config.toml
n_layer = 9
d_model = 448
n_head = 7
n_kv_head = 1
head_dim = 64
d_mlp = 2688
vocab_size = 16384
activation = "gelu"
norm = "layernorm"
norm_place = "pre"
norm_eps = 1e-05
positions = "rope"
rope_base = 13800.0
rope_fraction = 1.0
qk_norm = true
attn_scale = 0.125
bias = "none"
tie_embeddings = true
parallel_block = false
init = "normal"
init_std_qkv = 0.0311
init_std_o = 0.0386
init_std_up = 0.0445
init_std_down = 0.0445
optimizer = "muon_hyperball"
lr = 0.0226
lr_mult_o = 1.25
beta1 = 0.95
lr_head = 0.00591
warmup_steps = 24
schedule = "wsd"
decay_fraction = 1.0
decay_shape = "pow"
final_lr_fraction = 0.1
batch_tokens = 131072
seq_len = 512
doc_mask = true
train_tokens = 464600000
steps = 3545
dataset = "wikipedia_en"
MLP neurons of a small language model. Each row is named by its layer, matrix (up: input weights) and neuron, and shows model dimensions 16-207. Each number is 128 + 24 x the weight over its row's rms, rounded and kept within 0 to 255. Numbers have three digits each.
After each neuron's rows, "fires on" lists the tokens most often at its 100 highest values on Wikipedia text that the model never trained on.

L4.up1272:150141146144090090144150131085122137108141132111087164104140128105131096120124132130118126143135105115119106091123092107048142103111101154086112121141112095123156139133158102105137081196062178126143094084097160087092126168123141129077162110106143098135138113191049077123121093129116127147094107177107156135094147124132127132114123140106151098138149116080121110138126164111118096123131105137129141146112127153127153082141127119121126123161122150112133140169171100126147144088109134113136129134112130099111144159124111108166110106161116102122110121113066111139137161114147122132
fires on: ", ", ": ", "| "

L4.up1306:148110131092147113115162109139111128124131115181109097140108096097163143149106106129143120140139100137108121087130111145134075125145147175128076141133172109057113172116151145150145121164150152088098101070106109098131128122143117126145109125123135093156134154150159098075132144140132121130171128101149124175112133107143138125144144139135123171118089127164129119132144107144119097114136118136153174085115147163104131117133098143145161138117107173134179127113099161097099161131096119146132168108132141110174148089145118127126172145126115124081089102078117137122134149127136133182
fires on: "such ", "well ", "known ", "."

L4.up571:146130079102089133116152128101109099156168158130075152126071105174119115126157118157141091113139153135083124105126105171130144147121172149136171138081110145120084130152098122098113148141117187113137124131148119102143177129116091120135197097133172109129162163135145146142113118130117117134120139129080141126092117090125138131103166129101139106115131131085135129068100092112171118136123102081149150162135088159154112127133139163126124139120162128126084112178145095143126129173129115110147130120095129118125145143101151122064112158104105099116154170140162122086117152144096119141
fires on: ", ", "| "

L4.up125:077132142151145133136155138124160153081174139137115096143127130136117095123112130129133176088133139129156167113150112135132108171122150104147143067143116111137095097132146126165085106176105148161140123173099148116109162107156122123108138118139134112108138119121087133123104147139127121137108128127115137111197147074140093149113124142151112124105133133102124138086115147132131103127121065107092126138109108119131122101171186102116067109114146164113148185167150144157151090091158103087127095148123110122129129177071118156087127129149134123135139144108110094153133133157081107124
fires on: "as ", "in ", "the ", "one ", "at "

L4.up1327:123074119151132125144094084162138126113133139147135101110106140141076093111110145134135142120137154126115148112151101129137137129134103122102162126136112130182132121089129139087144144125110086125138127099123128085132158111110117116155119089115107148119097166095151118092148151107094096141101144114115137133135115145151132121164139110115135133100142083134147137090148115158132120108089110107128134104111150126078190177087109148111115104111121130086120126133135161126059103130119072151124120125157134128144136135140133144083141113088108132125175135112122138137144152151132148152
fires on: "a "

L4.up511:189135101180102093121159134121117125082099139132175102119135106112148078091113136177118133131167156128063132158132152139159139120127183115137156115128085150110132066156103134134112129112122125136114162126126153115152116105145128131086120109137141091114162140140085095150105152160128146101125138163155142112128158112131134172103130133110100167135067080155134139184095139147153131115081145131117126132100106122099175133131136125127108138095148130139123124065138106121138133142134166119118133135097118100133160107132107103152125070120133134118116176149136149129138106149138137135
fires on: "| ", "his ", "the ", "her ", "to ", "your "

L4.up288:091088178112128095102139127101138154145131147144119124130139084116119074138130120092135130078130106122120147131139138123108136086096158117132170166123092133198108106123138148083123124130161111157136149130154097087117132168092113150107109103142096167137117126141123156118129150119166112135123138160084121169127149137152092103110100122121112133118107127140130089124099121096112101158101119127117176141098126175138132115112131156093131171097133135153135152118166094138152147124107153111128134126157082186162151142107139157130169155154074089094094149130140154124133136111122118093
fires on: ": ", "| ", "a ", "); ", "received ", "speed "

L4.up1382:169129116107150102149152164139148132145138134140146130140162141090152107141125107153129151107139121115147157129159121134138133113150125131104119165127163075098134152102142104138141158152115113106079113143156136144142132113155144150134169154110122083111136169152176114124171164130157164120130162150104105134157143099139151136180126148096153111125122135132112114158102182142161121159157074153176148164126130185162119149116132155130095120150130144159131166108133141122137130111141130143112120147109134133155116123171171129154147123133119135129141146114138132117129159118109117143
fires on: "(", "well ", "born ", "known ", ", ", "addition"

L4.up2341:109149138115132109140141156139099132164141106113106149104136163130154158129139129117114130123142138136098167174112111138148144125090147166121127105153155148113096156111123111146125139094133122113131092162176154129108129128120115140155109137120145137145074141132139127141125107090161173121149119123081116139145154111137142119132121153084113109095118121102134107118101128109142166165158094157086129164097109117147142094126171106140133113106171112113134133119139135172147126123117077123143108108123122123091113113121088087127118118089061168102160146115152132150096139141107113119
fires on: ", ", "6", ") ", "1", "Label", "\n"

L4.up601:126059110139130106128131124160118131123115107145100105064183135104075125142103090118105170110128127141122134126158118144100084129152128125099126175140093109146125132124116083135152107208094102186113141144156082142136147128163074127110079128157125102155146124124109137107105095137119109095112125106137136135136162132196112124120148109096105144110144129111149158122133111115125138088099149133093144135125118121122129152135111083109135137109092159114106140151120137100117147096114098136138161136166133152180146160107125128130125124127149111070103080155142143142114127135123132134
fires on: ", ", "one ", "as ", "result ", "a ", "that "

L4.up1142:120148130146129116126094149129108129149155131130143145120102119116114138131104154155116176106108147130136122111097100124084126108132132125142179126144123118147110159133160122117090151161130117146125115125144083109132140092102131163151162120117120121157155126112071102103124098139065129113112094126084088111143109124100094088117143148106131107107109103103121137063085099122121152130055121118131155082097153140090077108104109119132106119110117116091113105175134087118126128109198132057141139156086144125117112108098118112100098128126159140115088116099126108128138084106115128114
fires on: "\n\n", ", ", "| ", ",", "\n"

L4.up2492:151154127121132097109114125126118140081096085089137131111156111153136158121082152132168145120095154112147152131100154151108125135158108118113194167117143118099125126111123120085099098115128128107144158137105162115147126158091088102144144056090125113114170116114165119144143094156156106093102141162122122122172125100192145127157137143102120138140113163128164084135128154106140136123149142157105139127136145137120118129138098137147123110164118173099161147104190114146140148169106117135105123131176141144105107152126143118134132122118136128114139127182131131114110109155162127127
fires on: ", ", "And ", "and ", "But ", "form "

L4.up1530:171135129092138123136158171090135113154133132124103157117124128096110140151077148141155126080144100110121104107144137172096083131182089155139104057112134121121109163133143133153140114067149096120113136108145121099112130131174114129152113119135105130117125104111122153162122117150144141138132119156142125120131166088099104114131113137106110121118142123175078123107114115086105207143106116078153122108142110159120129080133140124134135125153109095112115098170165135107118057117166108131154117116114094150094100143070147135136116114121119107112120091098103134135111112155120107122
fires on: "| ", "(", "of ", "– ", "as ", "in "

L4.up1563:182114095104147113107122101154215161174098106109138122130088114080128116175114118122098137083120148155137131141156163122145157122101136109143126116161133168126123128114172136115130129157126138084138155145115147114148110137111103133119113117111172145141135136192164158110126153134074138085100137159098122107130143122122090157195098096117107135112106123128136129145116115133083076123128102099128118112121149139125146136139124161157131111132108124113097134089157103085109127166088160136168158182110106120126146139169105142120118117141138097120092137135086122155142103134099101149
fires on: "of ", "- ", "|", "dis", "in ", "not "

L4.up1435:145153121117129134127177160103153115119156113125108095108126121127171136173118109130098102128139111081097116183111113121121135109167135133139140151096134141106120116110137174150120088154117124156154130067148138100125143115122120122145103129128151130128098150083127147107134156153156098141124078138120105160157120107142094147126134113110141090141147160147161127160104126175164160114155120121121135121152141079107164114072108130124134108157115099133120130129154069140158128106108121164155131109092130128079120166135169104130127121116128114124088088120119129092107154101131117135
fires on: "ar", "l", "v", "w", "re", "to "

L4.up1763:129127088139137169101118105150171114101151138149121129135164112133116095135114131122093103120114094139190138114133126142139122123094150122157118145111127079128118143112140133116113151153185125134148131131153103135125171102152118133121089152102151170110132103101138081113114138174147117093181138152117134157103096121136112191142157084132119133119106131106177143085121087087172180112144097127140123124133124132118111154116138122145151142081150107127140166134134118132100117146145089057177104084113125131175121148161148104110110149157096125113084098129084123126133137134123096102
fires on: "| ", "′", "ov", "yard ", "9 "

L4.up454:093163093138125135131099143082108135152110142143093128113137105124099048163146100111129151142123148116136097143140136162095115132102109150102130144118128143105116163095109124167104120166067167144093108090128114159118139104114134135065110162126138133162080126150098098115123104131133146099171139114139132140127144132140132076125072129076141090129141082143114144107134121140103136159064157121159144141138109177139110054127129116151149123119165092115152162096095127094128118108102079161154116162123117146111127095137134131167129149088104122126132106119140152176142091116152114093
fires on: "and ", "–", ", ", "-", "/", "or "

L4.up969:135088136153136104134090166118155150143157136134186125123090175131072138105129154131161157097141129101122121106183112114124111128107138163154159138118156098172126086126160136142099090110107187128139099110137110128120142097092130131151132127147076128081183120125126122153121094094139126147122128139134100111120154095111121099154163144102158132145096137132146110092114127111146167138133138129104100091133130088148133120117114162109120102106173154175143138150140130126134130094144104135125107114109153140127139141147124099141095103142133140104097132099163131085093173083139077126
fires on: ", ", "o", "and ", "as ", "| ", "("

L4.up255:146089102154126134143112136147091131106117086142125123191129084115101107125092173099097126163113103115131109108134177126097149101146101158101128137124093136146106124113081145099148110129170137131106084110165110153129165152105129129123131153142139101119104121135105100100139127096153089113169190115128128142117101136162135102107121104131106119122129181123141158149132151126124093153088076140136155110135121132129164155160105144136147150123143122162130112144148157134108156172147125124147125126110091124115151141160122088098117145143122171086113138066144073147115125122134115130
fires on: ",", ".", "$", "a ", "4"

L4.up1476:086138137104150119134149160145118124123132174139129139103116152162107132096099145145128122099115169109128090111117124118136116128138148134103146132139144164147121164133208067110154146108112154133126127108141126132133093083157130135110142114114127098136147119170107108144109115101097120106146149130129119158147161142134096128090116123097115114126160131141092085101148152106126106104132123142130117118126123119132139113122101138105134075172129158109114136149121108093126118155158088138137139113144115135165150126118137133132104159125091102139138147150160128097129128128137106119
fires on: ", ", "and "

L4.up1095:160142123101118097124162122139131107160121119133134147092134108129137099143129124104124095177123139115152091129151103105098158126115137092129103108102139131170128130084170112134121116140118172121110143078119138140118136116120122167150129164096155122153107158152125129092105100132137163081108106124093136127148149116126149131160173128138104104124101138077206136153118115107106137132116118144125105117114141094109128132102125118132142130121143075086144135121135116146145149078110161157141132152101095107122131165113110125101135163142144125131112136128147153107129122147113147134
fires on: "in ", "of ", "ar", "or", "to ", "by "

L4.up1151:084138110088124134129118123133126182150107091130106127116167098133134155122159165131132121142085109113147163124124162104110115119133126133130197137125136148135108140153165149103145126113122131082115122114098130100143140140084121137155096127128122132163118106145106155123104110139099080102179108142120157143119164143127126114132107156109093127178127096191141129130123089119135131104182140173114117098179105118161147121117105145120143124152130146118121162158139106094153140175117086129143088145153107114167169120122123120129108158155116147116113090140118138147077077139129125132
fires on: "and ", ", ", "0", "as ", "Early ", "early "

L4.up1927:101083105150135133106158125101120188122158159140149169167124123114166080114105130119156128147114106121168160162135196105109139132125117104101123172152121140144117154117110086082138142111135175089120144120136173101149143119134100122128116129126156116111168114104197094089123165098142161100181165128153137136140132128116102165168126132140120123134132127099133126134119134124138143108142120099175111117139127140172149103129154068135128133144176115151142161131152116144102143076104109135168142117089086139142084136117131069161148114134108123080136112119135167117132108138153124155
fires on: "| ", "to ", ": ", ", "

L4.up1390:145136164088115142113139154096156129126115160125153143143092103108103157126125124125170090153107145120115139131093137135123161131144137121066135110141085153142099172105131120125109098164124109131157103123140092141101139145114097119130073130122142130103140140070145151153108132119160155131103121159098098154130158111110150148104096118076124103133127128143144120063102148147120119114103093097135133136091176105145068157148147148090139098158114151109141118163146090100122089077108169100066139133158161121092133112162127090152107122151139120093136121110124124129124136118131147158
fires on: "| ", ": ", "- "

L4.up77:105114092132147094148105107105125080138152123125119094117158128159125117144132147128143163086162115115121118148188139162128133114160135138104113161097115118113134125125106133094112154138136111145120106147156110123130140101083125138123131157128145122119133124128118157111127121097107147156117104098102156109094131149135141109111116099081163103099137157120122163135140101119106102134139117154139126124104113100116129109138115148126121125133152107130121156159138111122094156142127050171140130144123106097098186092060142157106119168139124131119141120077128099147156089153099147133
fires on: "–", "202", "."

L4.up724:109140094131101141125097094200145104140094110104102154097155116152145164112085136122089150115117136161150126140143149121131174132130133165089124094110125105123091105139173134120135139103119140122127133140140125143086074167140121109134141106094098127075095150109069129129132157106125135099111074111095095166127118090148133146164146111112128150103156103091082129122118128135158118122115135120122052127158100167112128117114148117116128124130101133120101078121143118168151137167129135117119179121151114159093104121082082186136093138159138106137104073109118159147131175127119145107
fires on: ")", "in ", ")}, "

L4.up1465:140122119137139120174169140154124168146136114123106101090160139109159131158156097082118159122141104166117131111123108130127155135151129137081129154147162121121146137116146139153098174119145152146118123144120088148130115128173065131145118139141138150115150087165152159142112176151128116091135142175094135126103146096136156129126158136146124151115144110136156109158169126144081107139134113153104144153143136184108153122149139139138120113087139130149144162161107165139149156108137120104114113135130108149152142113122114143146130103126150153150111162144116139138091122115150170167
fires on: "==", "\n"

L4.up264:108151144079115090091134139116125104140134160160068144165118093128120134170092122180138138126141112147086103157114135072101127133140110130101132096112074082155137092115095112182093140150137117131122163108164164109127140123172092145106137100138114071089075103141132122154106163146151127122161108120121110123137102086147120113177137138143142097123139119108138157141124098141115157117139124125133098157109122106134125144140154135114115175120143092124110150174112134152157121154153119082165101134127095166099093094097123166136162134128102150125114074129144128155128112146134146128
fires on: "in ", "of ", "for ", "[", "by "

L4.up1245:130089111122104142141137161104100171106112162159126098140125132111091125111120113124180139156143120115115105098139132137124150118119106144138143165157186167157100121163147119158127130124084148145126119143127149147126152125111132094081100110119125127103136166106138107123096151124130125139158138116139149129094141073092108106145115144084085128157125071114162116096184070111134072106156114120132078067123105147113137093143159133207144120135121153083077108138131140097090112112124127151074119140072122094115124122144124142136136159124122154121139146128178130151131157140112123126
fires on: ", ", "1 ", "0 ", "| ", "2 ", "==="

L4.up2032:172077153091133109090095134151163154135158147101093147114118154113143097123126123132113138104070121079138153125098086153096128071153109108139132148162122140129128146130115125106122139183172105137101102135117145086104116138151131145125127129123115183080119105120122093157148136128168129104159180118121128110124128138117117153090072156091084145111155134156156094105097161125099106127125113139135087142141184145145099135139103143126114112152149134127132134096136114115126116148179127122118175159102166139109155156148182130147085142126147089130129167155135121139153115173130124188
fires on: "- ", "is ", "was "

L4.up1867:083097134140117098082161153115099161139133136105127140132145102166090146146092118129165108104107140126126166134121127120104126173103095113098162079126145105102125116139131176128101143160091190131160131107168131081097137128154114151133115107096120094158105173148138110147108089116067120096135108115116099121133119120113122117128087130097131121116079118120148115112126126131120141101141129140085146122159105139132131116056118152167120117175145144129124129163107105103116174122122123144079075157131101106151119102144120156136127101143133135112095106103113154127098160098103081118
fires on: "and ", "| ", "; ", "-", "also ", "first "

L4.up953:142148116170150162106150112126177126086119136097103104117142117185095138132108115093159128134140132101137087131134132137106122119099051086183143122097140137127133098160141137143128134151118129096130089131121117160131096135119133138102145124106116134132128128099058128130142115170142167136157094110118179165077166120108047080117096148118086138153135158129147164103165087092113132124146145104087133124105086129161122089103145118124174144166129149155172104145127100145146096133142094130166139136098134066106134152117114140133142105125105119117120135138082140188139105116127158110
fires on: ", ", "in ", "\n", "″"

L4.up1429:124155136128166165100164151126118121132153161136134126111130123109158102113122122115131103106158160112121133123154114152165147136122141147149136141136131148111081155117127129131101104121128097148113100129138134113136161167135122160161105114127136136120103142157049131117141146109127113148173147124129118107120134113153076179098117120157119142128108113118163132103121091170110141117121113129109097093120151109149120139158160173106152123091102149145094113130117118155129138122153050099125102119111131134150133171114113148063115143088120135125088126137079141198128088141069117081
fires on: "| ", "% ", "in "

L4.up2491:131113139138128145135169143138148135109128132139102129111140117132129103092130135144126128096106163131094120138161125195081139087144147126073112127135132101124074088127119145110098131118136167149120130119109114112157192059112105170142134154107106130140110087108113110077127119116095150097145103139163125131147115123142180151120132164118066120123121139094113102099128121109151117124168124165093109106108139147097157137091123115105135146131177082105152147111156112140149128134134160166154142107096124133164129126110112142147158137130114133105158107120109136118123091135144111117
fires on: "\n\n", "Team "

L4.up2011:139129104132130079150131173120112143084103163162102075135165110119125110083160139131119121106087100127106128133102111130084129099147113104128144173085122118168115133129127112154098111142124145151150168137151125105119171134164127114107135144099128124098088142131133114120127148137087118114127124141128160089138114108124109104125102096125108172169069116159147134136155119098105110115063115145137166149119103089125132108100126187151180146100093112126154113122122134133077164120127113122136148068162117156139123139135096111116120125153104146124097181118145159101128140122101095142
fires on: "| ", "-", "f"

L4.up1169:119088107119146157140114137099140166172128113105167159147137108129080177135106156112126127111118104110151113097151159084132113178107127125145123173113168116120126118112118073107098164096102136122094118151153132120106152122128157168098121128113132125167109085132098103147143142123096112134119106115157142160107116138163126135090125117126132122074134124116167105139139073120146141139113111109126112107141136130103115119116088120108082147128143118105158103131147104115118120118165133103164169122114136109178131196150107124110124115131126124147094144121090112119129111092124106149
fires on: "| ", ", ", "\n  ", ". ", "; ", "("

L4.up2276:085121137152145115156117144154176161153139122098105138115156108139138136100096160142167151159158153126102126159162109139120178106139066108085103141148100147140128102069125125097109115140141078143115120109174125147128100121105112118156127116134138126100158091106109105112170134143081092186091108136125145162093178076137148082141106160118185125116122111121088147163090141107099106158122109131095132170115140126159141107149112122114119131137104111109096164164146088092128094111161133155129154172098132089101158114127111138126122141131120104140139118169136141127116174113110113133
fires on: "| ", "enti"

L4.up1994:141110133146103109128145054163147143104146115135081080089152122120168117124123116074126129125118127186124109114128113108115147166145131164109104141105136115138162126109103171114095152157122119134107125111107098103146095083166084095111094138125126126123129124137150129141137130177140128107117082109140115116097149118151137127137074151120093125131130100129135166143166144125128122116104138176092096129112104181086174158130110133100149134109118121184133112168115140140118158115138112160151106133150105144130134108098149106118135137158188114112115135081078101142100113133145174154
fires on: "=="

L4.up455:120098101126123110144141157126129105099132108137150118097154111151092149127096109167143127162133120140109129077168140089091161147085100103152158097132129128155120097106126127136111107156120166094154137140157106119109100122147176144144142154096117130103136157145104099117090123174136186108145131128107117075139120132143139120120126103169088098095137154150129167155136100113072189117126114105096083128098108109095142109101147132146137118110135124144103127111109147120136128114100151133112136126160118158132119155123111106174170097154101118188145137081100121172089105127107132099
fires on: "ing", "by ", "ing ", "to ", "-", "aking "

L4.up2404:199121131101135081145115139157092114140106135121141128138125095132163128118149116093134168118086099124146108151131086110162142153106131104103158091105119116112118082102127090149137176105141140121084088114132097134129093116129063112094158158121131099101145099124149145147144105103130150152150125163111104067112125135073178126110111075122101133157152132130138168149171125141167133111128094137148121118130098141113163102162126137086149082105169084170100147161127120117144107146134143153090096166118170164169121177078056069109134103168126146120125120100131120107142140090133142155
fires on: "=="

L4.up1547:119108112147113121112131127110119082107107087170123126142136093108150142089127084130081142122137146138120141095142127061124143097172120097115158161111146170160110129108148116130145138167111138146100123122136141124111149111120131117110133133119095127074091112120116089117153135144110134128135084115112113119130083147083107078095151170140105129128113161130130145146125113127060110130120161130107137126150102123124128130124111143163112109134150131114142148091146133079136137156130133155099161134077120128117130142115093111131091095147109159167110176127115106095139112090189142124
fires on: "| ", "le", "ing", "-", "en"

L4.up1508:070094109144143126140114093140135110127127126140149153127090056172165134129079103074128102146121143103135091103144183109099131139117138116137153092139104120186111082090119144097135118138106130138147186073122140119112147111130114149125154127132089107129114116134139119095160106158116147135135120137112124131116104121105116126100122165130136131142109145103136151127161111139084075080140163135106153165135143108095178183111153109152138125120121121098134120096103094141115122100092059133122155143137125134090182134087101114129145153098113130170114146148155093118103112094163142109
fires on: "a ", "Title ", "-", "."

L4.up1746:169145133162169088136131085108104113141145126132138141149161127106133127136147167161110128139129136106162097155127094112087178107084114123095117092111088131105086091123118126130127138143146125111071124133106113104147098146146129130138127173128123122135121132137164138145125097109172133087080145153129085118122105140130135134116122097170133124142131145147121136131109123138091149147126145126137151110085138173117128110076090118138136125124147151126121106150170122138117091126105183134149130118138146183103118146101118098121133127135107146112146139101122121092153117133137154106
fires on: "\n", "==", ". ", "\n\n"

L4.up143:115094141129133142161123122138176129139119138107133143133133081156152144163139103114128130108116150119109118114131126158141139147148106156122111089159131108173151118133085099151107173116178092109194127150142136149131107128149147143145097167097129167135159115103160181140088156131148119112098150102132094110134089088120102142132144125109102083098110134127126191091166119124093109144121108159107125140098146131146103118160126084071107106091114155144115139150140108114132115131099066150115150133152088132125113121114114109094099162134103077107130104121101121118125098162114128153
fires on: ". ", "id", "ud", "on", ": ", "ed"

L4.up1542:085052112100117135104096126122133161128115118111075106149098126123132119167099115139090117110160195104099112126119146115108154095151105082123109155134133093100117111160106120083146127156150125140130143142104085125144146138127121103120109135085091127113112157100103145109142128163128121111125106127078178099140123137100119135133131137158101109150112143135088133048133109147109098129102118146129144179124140107162135128125115141154117113117134134134110153120118117142117157163092074156118096124131111116084137134159125137116144105153133094129150109093095126148120127136133162141
fires on: "on", "-", "in", "In", "On", "per"

L4.up1477:108121123152154147146109096187100103127098111095111135109143160121102165109147125128101131132163133120138103130121145138143100132105099142094148109123138157142121161131153138126132145142126132136135130096095123136140122086127137135146136133127138112136103174105127139118120120128126135098156121111131086120121106113141141149123116071132165112072140135111129121172149142161106145095097109124113134169131133118139111165121106106145127114112129133153102142140093093138103123156175112131135127160135140120175098126117100154190150122150108093136121104114125156125114109117154138092
fires on: "in ", "of ", "and "

L4.up385:128094114117164121132112074151155116126140106125102119113127073142110108132130136139123074124151147164143106126140080118119124138118099171139162134151121146132144167138101084145098144162111117119095129085127146116111133133178054121104135134138169078124149134123122148107133102078121136154101143138084143147101101112127162122128114140196109135098103198114126106176141124140144149117127140140129110142150134107134157123151107132081118116112115166130112092161116110153109145125079136143137137125096099163098136134082104136100109141137146106099087165136118096133134155131129171141
fires on: "==", "\n"

L4.up32:134095150155149143129099156145106144142154133108098125090150123148104136151132151086142110126104132135138101096110121167144110133121129082128173173126142108134105106132106110118116144145096145104152139114113133156072115095157129144105144137147112118135056123129114069123104117095090082136144089102091118134169115061064144109115142150133124132143118124164089107096097152134149113085096157133092137120108106124088150113122131137104126127104112113126148152128123115187169115100136141091155114146150168126126137156097104148117094168118130123120080085186152152161084118112125081119
fires on: "\n", "| ", "er", "\"", "\n\n", ", "

L4.up610:098131097161122168133093153148155148178132143116128145120159150125113155114108160111138127158154130127161112143118133129140150111120136105116111173146148130178142098140104090145118087115076072161113135077119125134120124136111114110097172147112157091096123114102135098092130173146104094158121107128168079124097120114069143134148148088131116120134106086137146154127130120123130125122093121133119082106143126112101145082148132136080105147103156136139095138111115133111089137126112094122141131164105083114132117142154151134111116190154095106152116135160115117151098096157139101153
fires on: "| ", ".", "k", "e"

L4.up844:141118112124084122132145130142113136115132182153142079168141109117095102095093103109144163106139180118116134141128174114159114150126146189108156136096150156130156124096134142158144104176109160135133101098140115142134171160136128115113116146121165106101158137138127115079095137114136115113145187139103121166081121120123108134139128180157136119093131165085114160105087083134149097106146099136137113131157119128118138118124128112116165129132164163148131131121151089163132158154142146130159138091115127164079106113118109139119106107128118115089117127152145145150143144163139076080
fires on: "| ", "0 ", ", ", "201", "– "

L4.up246:069115138166143118151142131143101123117134129118164137184163146172157192161130097096157159135110151111120144139135126131129124125113150175151120090109127145119120149100068110168140124129144125108123103134111102112106105123168111139083149167121135161119133146110095159153096104146126112158114108109107105128107119101131138112139110155110125117123122130081143152163155144126136150175150138127124178103141144106111102112126162147170101141185113115105099106118160162132156118112119124162124111125132116129123153079111122102131130130117143104105143133137099113161154147140115134148
fires on: "-", ", ", "first ", "\n", "ar", "h"

L4.up621:102101138112124142076118168085126112105093141135151164117125136129131102143165116116122108118156166116104152132088126144142152120149112117084120136123118121140137104138125126137103126150146101143113107148130097146128100181116133172122107114095112096109119136138116129122113114158149130121093087191116149173138100143126093120156132084098153141140119120120121079123106136081137100114084135115113125132111138125145125134118102111140123142146128145135088123148139086156191090124119121143160147085130160144082150137129111129120113117170121092166109147136065156131127138135128147100
fires on: ", ", "al", "im", "ab", "sur"

L4.up1196:089142178174091111138104123103118156136159131091122136140110098099108097146105097128137126135099108113143163141110145136102143143111169130123139125131098087115135063129130129144104114110123120151092148103133095148101134108129110103116151114123095100148147098136157076148137114076152143110108117147126124141149109128086145162165142120140154111123123155130143097151142120117142099119085128154109121133137158134098077113147121125122159105115130143151156110131105137076124126102131102157117085112134146112102138119138104177182132146143127149158077100142147129134141153132133081094
fires on: "'", "and ", "\"", "d", "-"

L4.up26:142154155116134162116129151127110090096129123137128089138116138125125116163118142124083158146082119086111130152124107100120111134172113147141134178090103103182095169126166157133115151122137171154082139085067106147138142134120133144116121145126125131144069112150138127130149121128134165122154153138124131105135143129133112127143136133202122165090089068166141107129144143155113112121140156128172171107134139128151193078137133157144099143116115162124131149096100122168147157141096124092113109127114171128100132143066114148126129127129143136167119134099117125141141135149105109113
fires on: "|", "ir", "–", "l", "ag", "-"

L4.up588:105177175126132088121147142133096105166107115094091104150106172139126166141164138098103151145137127167100118114095094137107147136123068120131130134137118137144100171130180155118144129100107109117119134160140140137105105112121091146157098133128131102133142138129089086156123091158135137187102131107105142130106115124166108111097156137167134125132129146119106089123130131131134145186140133134118134187163155089150149084164117179162129097136104157100094137137143156110150076166166148138134126138127165137128142133129133143118122085130113112119091112116169151102158124105114088131
fires on: "| ", "\n", "and ", ".", ", "

L4.up681:062109114124140146148121153170109117155164154110096151120096097092106128167138161107140110137068108072179142141110142122103106089115139115127129103159088090167122099105101130142152185161105152152167144146119152150139129123101082135107133125128139134110140101097124127127155131139139165122112107137159107107126124127130125147095100140124113075129142115082162152132118128131121084130143144162161152108184147134183081083143171133098151116125129134135140135075106136131128101141130146141119106133152129100134131107072185145144129142137161139153169150167124137125152120115128161158
fires on: ", ", "the ", "- ", "of "

L4.up1246:129159132142144077137127136172124100112141130130176100140119153142101130141109127162152094135135136176108146147119142113089126146142113103095138101114088134161165163129136147109107146131136102157130089117140141151121089140167081100144142085126124133114138123110065139100137156121094109141140135085136112094120159088127167150177140154161188101082099132096140137104132054167135102131123105157124083117107161112121118141100167116070092130141153159097087163179161106155091111132126143132135135147113141133102119099128112137101143139128144166100156142166096118081136094136109132130
fires on: "of ", "for ", ", ", "after ", "\n  "

L4.up694:165125102142178156154157129154128157130106122128122090134143150088127107124127127123113132159129154169134123118111124122122195144104135142088148136118131115178120124109154107144144125122168139132133097146149110148104120142150046120142107158155143156097131135173172158172106114106126094119134112136118104102120131135164147137122149100132086138096141159108136171172145115145122111114132123147108145132116151163088106151129108157110127138112144131156157109111119147113158145111128141152133151135123131159128139111129147126173139113150144134111115164184143143124144110134157186129
fires on: "==", "\n", "\n\n"

L4.up1141:087149135136119150118133153123130151191143154114087129172147152120162193133155116092125120136143116149138107144111140116088139146139133117133122156106135113085122143151104142117110143132076102126103137151111076132101137090111135167129142134101115103144139128139062113164153100131141130100175114181156153129119162134162115089176157148099143153120110178115098087148182103077164134121117164167066145125114131117148103112122109140132062106122117135133146090126118108174115116149116120107155128104141133137109151156167120161135126116123128097105090167122094121111126124140166131123
fires on: ", ", "August ", "0 "